Weights of a small transformer language model.
Size: 9 layers, width 256, 8 heads of 32, vocabulary 5158, 9.46M parameters.
Architecture: RMSNorm before each block, no biases in attention or MLP, normalized queries and keys.
Training: 224M tokens, 6849 steps.
MLP neurons of a small language model. Each row is named by its layer, matrix (down: output weights) and neuron, and shows model dimensions 128-255. Each number is 128 + 32 x the weight over its row's rms, rounded and kept within 0 to 255. Numbers have three digits each. A neuron's up and down rows have the sign that makes its largest values positive.
A block is one neuron, or neurons of one layer that tend to fire together. After each block is what it responds to, as a language model described it from the Wikipedia text at the highest values.

L3.down77:159183150113184143098090121174119175137117158136087099120171157125124125087119153109127145137129117120182119126130197114081066089183130151163130081135089099117189074155112174201105159098105105119103065120128112101129085148101144178111060112116136175154084169128074123166161108088145087106117223157064078085102117136152078121115145158150158154092155166119117148146142141086117072138102
L3.down553:099143157156116110112131141113133070157142160106068131086143041139140104180156113105122174168150096163137075080178135078155095102149129043146103157159119180100128088114112145148128178072084189106139144106142124070116113139186067196140141135139094081111112120196109145128116107125132176113135158166067078140049124167137155106134120140110140103121159123131108144130179172157116167134131
L3.down658:094176137075103143111121136150147099146119143128156099140179085092122174099117092066112119163165077189172114193172092095114135099149176180114101161111145071173126128086119116133151114085104081140101067152071143147107184135146098151119197143074135110159099147121106150173174136129104084100068108119067144131108110129126147126100101076098155123124166110157111193128098083108138120078162
L3.down660:133140131105149163117154137145132136080134227157128154132146087146150084122124182192103137173142217134105159169115097160137125095153118111151106131137063162127084133108155097117124109136086139151188095143131194103125139131087145088146164102138143172121154128068118144155145129153124121084157118144213080163123161122126075101107161122147155165129119121091139145130135143110130062123179
Description: Year-range en dash. En dashes between years in date ranges (1916–1920, 1809–1872, 2023–24), plus weaker hits on connectives like of, against, However.

L4.down141:113130082170143106050138084158161164106157157118080143133235119158131131160148130134116158208164162153083127117093202138196174097144081172129152158109114105146125117162094181114133125105127164171154120120134138130107156157094138134095094128140138110119151131153120120116131133106122126135119145134036111102128065122128116167070131120136135157159137043118115200139096088092122131104155
L4.down161:140112119126122127141121152126160219188163164108174168148104131193131155115145097097133096102072109117158125140104151119149087140140111090111104105078122116126142155129166126094155138136152136115077167112060188083109075132126157140120155097149160109078145106138112090132075159091111124176098057166140161057145136134110142089105135140110142144103088153217091143104120153117134109157099
L4.down175:101128139121076117164148114145193143109182098176157107124132182120171152120133113126173121098178094117153132182165102061161138124040160109140126104201141148123196100073152111133126084078141065134145083136096153135113120092156153094140136139106139167131135139139080149077132164132104135145108153118156096110113097148103088107123130100105147126087128154143124038099079090083099058166120
L4.down182:091120157114175129167093141060109115127101088162114092170154189140094100077127088189133123187151114108144136133098125140082133125153152114084139083166130126107125129102156140164118113068125129137121159122113079132107165120112114135136106134122062120159087102215108128124124129153162043092108137072103152131116112154089132098068116076118165109164148137102137160158099160113146108104156
L4.down228:082108079125052118126119083147188201133146107095186100167147064156122117181160118146142122146122120118146094151158100067082164123136169112126108104122124131132122132151151111164102136135138168131148127103150099109139142156162107133176161115147128105122182135104059104110141178252167178148183148109036138118154138119115183161043133132126154134161151118133024105171098103127080111129147
L4.down357:158126076149157105103153095156099144088137165106155149136102129147142147127123113112110144170129095125107173143196126081180155137082151073189122068125102120110092081108104142119161135141140114131071138137128142138119112136125072146180100057165159080176072085072087154120174095130096131111078094113137152150187150086185122159142138079137174092136146193087092192088130143076115120137095
L4.down441:155148113159117223125132119141112150127169099101148160047097119086095130130124129075101137118149139170106193077128121082138082182130114126132096148140126215105103152122147133162120126165150170135114133071120117090200121097150144117124115096111086092172139072173104106116092118142193088067146149142074132159114163107117121155094126124118143086107149146088145087116131117132177164105015
L4.down469:125164046149107154133140124139171160087070108135165076148102142133115125155102115137114165102114115156106104079086160142105148131078142131166172142121083123187141085095102124114157114206140121152065141108125102132225157096138104084113109166175172112169096112159206146129052102125136100113112138162057134121143136170182102154125164120199147143138152114126174134162124145130127111136125
L4.down635:130141127143129109102165122098075086133140123061092097109140140183182141096100153122110134101126119171192150145117091065069130145081092128198097168132130082102120177126093125126090140104142116072089125159138111180170157216142122149116115106074201111146099162141138041127158110137159175123105129135141100132081164144123134155107185156114058157146147133146131142112105130166162140166087
L4.down646:125190171196118122134145103135171092141145189138143120111124106113116118192144142153089123129150140135110116120113116140151168081120093137066158151071129111152091145087123153132144115123092111070093121145058091102136171090087070154109121119082125058147153149125150089143145064125118136169091108152126159128126077112095159141154118087134137135213104114105170121089205148149148126140141
L4.down704:121121117129160117095091169124101084125095102094089178131164131144153119104083193125087172126070120081195164129066097160158085089147105183182116121084125136150193173071109142162094182085176180162094112115060113084166153129094179141147118100083125113095146127140121155099107224119170170072125118148160080128109180129128187132110070128168147133149147100180122104133156135129136181124127
L4.down705:107110240082094091090109102132107116102060100167193109142190127120122112107106143094077147066114121103134151115107157108144120124163140149108129098183096202104147063128076126148104113173122095130112104056070104158091140134116106127149151114097103086115110130118117141141095116185165104108068154119103095116115167123124161064151102119074120092117161169129159100101127152129117115121109
L4.down717:122143133164108145138113105099149198125110107140135140104080174123099166161138093138125170139152074148122133129125139125195138150128062138079151100136166148139141134164149068146116201133093116125143160094161140075113166121119068079153091073107131148132159127126126155171083142106158068107159113084131191169109011128106159122196140112182128112147061063177140131107173157104143118109038
L4.down737:098176095126086117153146130097155168122027167149115134129137120173093142130131147113119139131093166153158124143130157095136141116201124109158093090121117203074161133105186162083155117134108150090139075152184122095126101110100175147170124134100092137112155121099154174145142137148100175132103195128038128061072150117134137131126135123125130135092128045137118066069107070169126114135139
L4.down796:100153082151116103148120065131156105120163124046109131104118098147119123109107095115108153124090156073137133093135122118081125124090140133123160111084154140147087092153171043123145167156116148112108084104181079184140093146186170176113147155138131095157124231176135147169148149173164147099121101104142129092138161195156156187109100095137121039157048096093153145123092100104068174120059
L4.down797:087192121131102199122118106153183136125103126171114148142154150132117121142098101091101158127118134127096102119145156075100123048054153147225159131097162166119214156123157127082128094127124099142058055103100219162149157130103137156142067125190137135114143091141127180129146112098158125177033124089132105153103189093167169107128137159146127120114177091128142106118106097131094084180104
Description: Hyphens in compounds. Hyphens joining parts of compound words, codes and scores, as in play-offs, first-team, day-ahead, ISBN 978-0, USS Nevada (BB-36), 3-6.

L5.down482:120183124107102121116109109084089167125117162136096150106057063101127143115114130144207129166139109138123161115114078131142137091163169126183177183134155189151088134086117120086190126094068148148132162077176117133118120118097073132161105180065112170099143107104084140139194115150190133100118110149117176099121147124142141172184152123116116120140149141189164135133126118165138076166147
Description: Hyphens and dashes after numbers. Hyphens and en dashes right after a number in scores, ranges and compounds, as in 5–0, 1992–1996, 11-minute, 39-ton; also mid-word pieces like Six|te|enth.

L4.down27:081056186099142100089113152091122122099150086163115101130167142127109068114169086120121137098125103089084124051137136138103137123135142061089173151139067148111165147147120198064143224142120077054087106109112090108158124169084154159134115161151143113118172116134174105110099123125149102135166118163124146090115163178151181112147156150134123084150182135109140150130079166126136112152131
L4.down48:096126118187158151184173116112198112066146081042124146136104144177139184122138117153138129136209142142080151115148098158188104124091165086098154134128180113111165114158114159106103158128149108191110137102095118110071158099175160096127097096089146144090116155084093114138119091147098136059111169146205115081145114134152094141130104136126153152129124090127123104150125121185108146191096
L4.down122:112204129121160099095174144113206107172098118145154162044115164095078152141119152135128153156109163167123113064130151195076127127086179156116158083079082142101074081121137090159094081113103123118132059129087143080119126113142126108086111087127106145164147131094069084109167053195110103176115112136097133097094107108125100172207120121175149108120157113094101045142134129113142170126150
L4.down192:093125115180127070138131159124094184115096204084112149124132113190154128130128102140119114092072179113153073104162109140131140124096126163096141148140090193128193162147179133158082073091152141147091115179102159178116129137141097095221158107164066141103176089129143077116122143132165146105112116154144090071116134148187145202111170135142118070123102142163139158089104121121073090077214
L4.down259:118094112111091170149099171125155107172121103155142168180137182150110118126121150155120124127139105106154160153076136108105126177167154180116085097109096102164119151100161094116186147139072125155108170136143159184174113097110094155121134104067174131139113108146157108116177177201164158156148154135079101106123110077119096188116152122119117127173158108132103143106138090106139112142088
L4.down280:160125135086159148168087134136181147100133090145129099172165125079100183127119130081141120071154154128125101109110148134129157135091061122133136080177168169130138111111107159142160071110128120124158094148147091129127063087136139099131150157159144139139111192150209082135165137101092156213151099091176183184137177100117085154112143136113123118096113128107076126132104134198141080108162
L4.down346:148056140124114128106124114148102140115107098085127162153096137078111133102182119117143123047117072065198182150103128098136120118094133124125128096149076089127115169086137114071117115145080113127128173090128099168191082179112102124125164123118164132170168125107110131074157153163168129102093140046169150134117124195090113059115135104141084106117106063104113112071134097166137186093122
L4.down430:150096105196111136130142115164128121112127126089149154114110157124095170162169110110107099107097073158103141108055103110186117126154143117089141097160166097081148095131137150123102145132111171147159158151153133136092142042159137163105077141137053099135118139100148041043172098190125129133122151166164159105173105111109133143124132189126109145074152130094169131086161098150182166119104
L4.down444:157131087145176127092112125087176125106089150133158112136132170097132129130151142060168126125161172163107132102077133138078129130085120132114108149125068103141207138117141188107183081082143166122136128139078111138147089148123076130122112160152159165210140087143126116100103123074160093105096093160179121153148184114116067130129140121129074115148138132124140119103108099138140162136136
L4.down462:136127152111064148110134154105079143140136133136157120205120080113147161172132117104163095157103133153157150098124107130127080118115130161109126120162107134121132111099131165130133116173141147145148106101132123106200123096159102100105115135152092111069153144167105142082089153170060143108118168124130132092191147063127072152084126132113125123090174157096086181194154121150147142119117
L4.down513:173117107142128168129151155088130100110114135136091125184095126161077133126105071133108143140127085161181142106135137063144111180133179125088099130116094119153102105148116194097080140147107095152161166125153114163079111158117142183090100122122142107136137109090146120112126167090074139109113090123174128068181132088149164143082070172133082120107186166082158189174098184104148198128146
L4.down647:071163113132109155131106145150147190134120125199108109034126124144101109123194091148162088150164106181103145179124183177146118220140142097143141105141130149191140167104148092123129165133140108107102083088138103108197106053115114142165082154127115123165129173155113097125139164115132140148149162117088141122156126086177082089136111137128114115115169119137163156156063125145125154155140
L4.down651:146151157147150177125160099085116096123107076144167147190120155124133181111083162178089104188130135155138169146142133132125117111191137104121146141149117124108135175164123143177132080151133100150135161108137170085158171255213153100115106185125109091105157115134095138164123150140147131088112121076255154144180068158113129073146169133175148109098119137124128176107118118138128157133151
L4.down653:140127150128085132095175143151080124124118127131172098130122127137105217188163127128113099132144143091104114123132087096123132093119166114144124119168070114117194149132076156143121113076106109112099142145120140131140140146144167145129104119176116154091128134149142154067114125101145103120124152191255119118076102143159103142119128144121105111104194179136124102053145099104170156099190
L4.down678:129131114149120110100115110071143110116056180065140117140138075105148097176088174105131139144130164168131143124106103087121118117161169133070112113127102138179173118117150102151195122158144127136105065129055110160135117102156071090158090092120084143144135162147124164118168140149138150111122139119078141108124067118134071129069164145148135083135105159102115109099131179097108101123098
L4.down702:091130168119189161135126087151096121110148092172159121070123078142143118104150108110186143126120143165105179151076126121156162103178120087190104125129097117131105067069111117133136171116126090155092093218116155163118105065148086140101140115112120120137103123101101090114137135134178165082133148115103133134049133078139161178132117142081076110095129132150109114084096112147034129129142
Description: Sentence and section boundaries. Fires on the token ending a sentence, paragraph or heading, such as a period, a period plus blank line, a closing "==" with newline, or a table row's final "|", just before new text.

L5.down671:119136121167111151163090103134206120191099134140127110172135152113182126115119135112105153160048179114106131122076165123132204136159103158138116135140167132126128155043196127110077061114104118136107065105138110146132166118095083141162144062140114103121147084149198134117142106093159052113141144090155115093129139180102171079167112182119141124131146140164099143144119158142155071133144
Description: Hyphens inside compounds. Mostly the hyphen inside fixed multiword compounds, like commander-in-chief, All-Pro, one-on-one and mid-1980s, plus scattered word-initial pieces such as Dr in Drago.

L4.down1:125071177124090162154131164133119137104122174133128165064170151126165153123148105074116115175043177105150141131197086057045133163085083142142139099148131107073162146209081154106170086127103129154114095114147142123122125104113128157123150083202072147177121107157120143173162144140112130123167164073121108131129115108114105108160157076146127113092129120182112100137104080118087082150143
L4.down6:084058074043149097102088089139160145087119149166150122113128165123158114100144121132118084165131161165084102129131164074132199169124163114129134133107132079052105183134109081136077156163130134167140099088123102138117172116122140130110145155153090157100117033100090182123100086164149111172143101129073198138174136120140095141095130087112158094128177155102135135080137065106112086087139
L4.down95:098139169060150141126097185175091129123098108185171160080091139135132161119117154101089057172078166147121103143113133123161130149132138097136154092143142162135138060187152138121131119119209118079131157150177115139197179117106116130158147142088132171193103147090123151165115099083124140093121150123178115132118124130151151126135093081160087094172145132148118110156182088086138127177167
L4.down115:123063126146122198097102175099172164147081176108139109132101091082089146153180129135087110150136162156089135139090142161104109104084076109100099125139135083138114105132230149101135172157101073155109146128138168133185092210101130092151154139130104136083076153140083129137154101093128119164098170119071141150140146132159158154146110116131136130136122175118105129115099101066154166119194
L4.down117:093126114129106175125035165137099188104122136102145151115124132109162147141110102053171093109167118076086087069128135147101099141092091097085171094176131163155092121164093152160203094144105103127119112135108097101073177128118158143177153145146153131097134160110107133120148108194088137141102159095202123177093081114117179164134079109054121139115115176122133120124103080121175135137132
L4.down159:129085150128196130167125117112100124116103182119109106103106104101139131088118104147145143171107147112124119082159164125175104146094169105116167169170104140051135136141141135140145100132136158165117150116110159116181155064146175152095093090194082109102179141107094131155086145140106093055128151118109139109080151145155118121156136105174130121079129100086115116181079168134136174114089
L4.down373:066091108142114135152122165140066125142159116056078078164051165118057101179097102113143109098136087095112124081089121113093072071137086086100166150107137150087123137135126124196137137112071143176139089083170149107128168120084123121138125097132152122148160154136193150122150076128203131133092121124110145148112142105098132123105094074161149137118104115095151142183133144088158142132046
L4.down399:115070189137133104164102202164127131132120184138114110145124145104108168137066144083130072202119191153086117108048025122150105093107096082142176087151105168126130169116148156121182162187082112112121103119144094156190169125121178131131093148186163170158108138096131128154142170112124132095146130146189161090086159112134153125063081094119156115132122172134119148141132114086158070132106
L4.down451:148153155149182129118159125133078125187140201119144146133130094164161128139109072194100099087128173074116096097111120124048098151152123114079124121052101078128105104124106086106156134178119133099109089104087115052083133111103168135154157127103094071158152175117161138147165126145201100104074141090041047077148075123149099117092155142133160110121063066130128207134144138073141109143090
L4.down547:142213163139118109114148168141100126099149140116089135118126138109112084124110126137158095154149134070107139136107118123132101172146147137160151102095138126122085206075166127110128140128166109139125082124153085140139167146087163090155092103124102095143089058108156129095185116137108133132153145104112107122147162138167107161125121160186121155146071162107134124096169133000105152115160
L4.down551:097112127159145116099105127114130080107165181172118160099093107132086113125160136151111130129099126065113097101070183111170140121123110146099103168100135129119081098140152135125136167094047159183168114102129083064174153150152137112109169067126144086170078145094104111095136093123131112134167084090111098099148078140140140147055175105088123071103114155156100137144149134103111077131144
L4.down577:166168125133077116089113118138198118106128066142076093105109157187093113132143080129103180084035113137154109131167163086133173092132127130070128180132129171137131101110118123131113124128108113082128080118206148123175134184114092139120089160208103121146157141108081149151092059131135084122130140064101099146123122161108160114165148114113106174149077146096048145106127108096105132130132
L4.down667:084106192139168114136103148155123097110145064159131066163127098097152123083092169158143089161094143088122120075120136130141103128115109109173178112121173110076179124053153103115085136136134150085107145134084070094163154106130180148121170103150128130113131100108166128118104138149094141094128124124128122129150104113107101086183139102134111112134132108079115064142119074118089147172151
L4.down683:113176176126149088102128092175107031127116096117183106149124100172069125122101071132119135155153159099145172119155062149186163079132084093165108063161113127117121105129039177108123160131106161126115145124175090129184137172167129141121165086088171094145122164107113153171138119081109109075110049131154167182130112107140154135143133101097125159174122090157136132161122141178139174068113
L4.down734:098126107135101111100232129083137175103104148136132167087149124112121134177138115171076190105091154129091143122131136086169162180138114145128149092092097072176096136140146169117107105136129122092128104107099128146149161105189087121104168055118136093096111105130093091110155085123092129131146046079167188096230114167135114099116116092116118114064115137141123113086076157111104132186121
L4.down735:123168075121136141188113090133111132127125084129129080107029140104129107088128083122089109138123141122126087146123111176093094105114153114131179128107161180119167116074146108183167161130110108104164170124125173116137111081180131135137121083140072118122106060179138128176120130139109120132061154095139201154138161119150087105115121112154126093116159045159123110153157095097193095125119
Description: Table row endings, word openers. Mostly the closing pipe-plus-newline at the end of Markdown table rows, especially header rows before the |---| separator (election, draft tables); also split word openings such as att(ributed), app(reciated), D-ec(ember).

L3.down25:090120148123167150203111112139152153135109196121127139058101094114088168137131104112093059151121119130154117104100086170117111048134182119158172093147083155083150127154118120136156099149142109137105118115168150078105170112169195142169102125115123166171128109191180142051116132101165148092152230184168076113118141120131167105134077126143090126156150128126135132127152093095197122186077
L3.down348:058123130123051121137172095133148152158165166161103146143145092067150154117097094101096117127130078112091125166146119103076193135125110121104058114140100147142157115085110163124112101080125142109146073097125135103141105150099131143157124137152089148150133081138125118084175124154110138169178140115140103102030116160102167158116085129132145136136204132133126136129149100118133154106147
L3.down380:135126142118169141171171192166120127142146123115163177112108132128103196159152068107193119110116154142092153115099100141113087134122131105106205080151064096110173127152092220168098126142141129071131126148141110074130125087158168141118152148200132099118125192170118144105073104111124152099136130227197109177182140080121132099115043145061117153088125145142113103147191067149150151125079
L3.down552:107091167074094134208062179199123190149150128151135161180121153105122099094127080121167169144146155140118113091139093143110086146159142141129134128144159193105119141057090144146168128144109091088063139137100088101141086126193134053136106093143144116135154139091210119176120113104096137141138086148213128109144137030126120146085120102134114164127125162068161181095118068080098151110096
Description: Table row boundaries. Line breaks ending Wikipedia table rows (the closing pipe and newline), often after an empty final cell, plus blank lines before section headings.

L3.down27:185133111172098141093167132137185068085170082105127119109112059093097171083120122173140159111163115109093128126191137124162118204054125111164115119111162142112156106132121089102099101142071170103129132133149161096179159131127163118134144207137152132151075097154144133137121070083053102110092194074078124130148114140085109091176105101073159187135130104150161162130100089067096086156083
L3.down33:137179142132097171136098092124159180134124069145089099142122107132117096106128114078096136149106192108105089176162079071109120116122089107171177056085202098120153136142203087081140052184129144108093115085164202135167092090055117180173146110148099140131127109133114165151167112161140115149101152082062150123083169103111175130097059149182131122109138093133088149092110123208086096148106
L3.down363:131158051164140183148121124088081096130102149160116180091099070117184119136114128147155096052113143086155118108125072102155164086164127165138162109129094141134126124141086111144143148131083061133112156125115127085098083107085141089086143092113110094175115150130140136120138092143216060110135114131160116092101139169118160119059102155107144177101154158106136197102131095044149172160127
L3.down374:135132104182136131104119152095161081132125153097116166099047131137077075110156127128072093154091112136101088107134166153116129196153158129152038143062094109166145079069088141138182166127085154157145077076125145146120149161107123146158120136185106089152131143103137071078089122082154112177097142104154146122120180094112173075096101122174104182132136094125110124088093129113165069133085
Description: Hyphen in compounds. Hyphens, often fused with the next word's first letter, joining compound modifiers such as first-person, human-powered, German-occupied and COVID-19; weaker on mid-word fragments like Th in Thunder.

L4.down121:092125137063134132101127044175119083144157107159128168112072078151132178156135087131187118078075135154185154109126117098084167084132160078110088160117109182137092119118137102128119163144169136079128157092098098117149153100148086116130128120155111180097143143122123126140139102092108111162150135142112145123165112065147137104080112193124149104151143166157210165128077104157156141180110
L4.down195:140095099100158127152131125110099110173128099124129055048138164056093152124149110145087084108126131069131155125150108173090134129099120140154135108154145139105174133108167125088131096083121160142169163147122141115076086080101111129165196152100115104113104129114131124102161148147122076115144116112043148166092142161168133176132141130128146162080106079119136135147133095117082054083150
L4.down230:094120097135159137146091130051082142148151122141137137147166110092122085151125150095077099146144101132135107082202109154162115097124130097109130102138071101138172179170144147114141126055146151082114138127113086132089109132127141133176163121139138146072142129165122162129087145127101136096106162148097153135093109189108122148097145166136197067104156086107116142157104115105077161052119
L4.down253:118167108158113091131176111096128108143103145128124119181152085129149155127097079091105184121115186071076114121145172149134201077172111111127136143069126156128182154092108114072144106146094143057142137146117120124157081134139115141133137121119117115158108171091197158080140094147063144162181183171215090159086129138142175105118119146115124150148113146136079162111127152137144113129126
L4.down390:171117125108096135130154145169156123122111174152111164161121126138095151110174132075130170124121118158196129146125128104108097152148130130137117095097124099133151072097157168101144133155082160151109145135122161131106130225106095133107125162135087143166132154191148142047112113168102185184111072162203141126143133061082127180079125123079132145095201175115102136175110085142124186136106
L4.down402:146147097138104151146105126109134106137133131109133096160076113148066139133182072093103074117190146155108176129104139143122155103085091083078085144208156164082148099110109132099154118125137125160156089091084111158103178083181099115180113105154153113154164115115118093151137150092051177108077189065177206157097127116157123114122160064147124117157115177114141097139133094141134096111160
L4.down449:081146158119124148111098160133109168113138194162116152161122073071110145115131101160109099165090141167146102124202151101131128080073086141124117122093173172141128124070158143150137152133140098065170093106123177134197184170170158167122087147140124168132069108132106153168178145091138151191095148151105198150180137099159135125108160160107086120087150187113167105130134052086063106151155
L4.down493:114120126105105155149094048168106186114120134132135122085224128140113161149140127155131152080141145133125107168091202129141104152136110132178145118085140118121127141134117092110166080150112154117138084112157137105123089146085123149143139116123107086140140170154124166097185093089120108136138096137111132158063116131137105129084129144137131108190178117129146160155121082119129123183133
L4.down540:099124115124169127115069098120105111111108093142132150176124161121169144119144170162069086108139131171177107160101122113107110090085061146094138091145162162187095099180126122119091083115126177117139129113132138191075153170068092118142076154143085132163135151087079159092119154161125173141113094103127098092094133149085086127090097126166190181110120149067166100157106168126058139146098
L4.down548:135100088159156137139144245134086124119124162163113080092103108109139150128151133170124106173133184138167124124167172127148071149148159181141145090131081085122155086137137146174139132125115180117180097181163152125080109121106139118150128136032098137167060123109117160156140117140154073123141129111091053130127219129127137140080134154092109116085146099128165122137125156123128159138041
L4.down593:107170180130105118165127053085095146131079153139133134108092109094148185117082125111144112139126134107074170117132167086172141084163152124135132108156095130090099150112147163143125094084118131129101112109084105103125097131125140121157125129115080099136116120124150125045153199037145110125152110129135187145146154030117116100120124111125085076153168141104118194125131097111151127139157
L4.down660:132105208184099122167138187128130132162089125069101117110128088125123120152163130154140119124105112114068111131168118124131135084096165138100137076118184139119102115109089136114080167131100126127077126127130142158103127129111110123042145169201088084166119135108191123071149119103166118081149146139088143110091078100099117142185199123127158114122145120094134204127115086134128086133124
L4.down682:106175143068154108135130111104161081152092099146168145082123158136159114182184171054120141120102131082113115137146147122153159106134122117096089167088111083128092133134173165116149144105151109140100093162155182139100164083100153113185140168187130055108131095089111146163101094127071135103159067142162086192201116096124125203182173122140133150117120125170121118118168025098116117105191
L4.down699:157144123162141120123099167110089154123134140107115131091093156089130140144107179116205132076117139122057078097193146139117198097113130160094163123105136122118130159121184156073189135117120137105149144112105127111087077120116093134087122165123165127099138106122113085146123101151140107130144111104135173100125132119135150096098202134168079101074141157128115105122068146137135173150128
L4.down784:121122108112096124100160137116160108091133103059092067148097074055124111066045084082142116157133086198101040142101096187182139088108084093110107196140142126129105151145161134126109099152103144122148170150163145180147126180163114157087147175081163117106152159165125161140165069150178105143119110093187124132059167179146088112167109118136107102139116147090111088175116117160189090130115
L4.down820:153078119100133149134106164153171158095123099129134085133124135133166141141086151128126143079085174140166179088193208142148140043126109163136187144091108136100111200134156092126079130089190126108074104106108138156120159106115094126177152148122192142143110110141154096109109088113172089087115106160083169112086136106190141098077141157117113098150102177117117095085196140076167163111137
Description: Range and pair connectors. En dashes joining two numbers or names in ranges, scores and pairs (5–8 meters, pp. 26–27, Curie–Weiss), plus weaker commas, parentheses and slashes.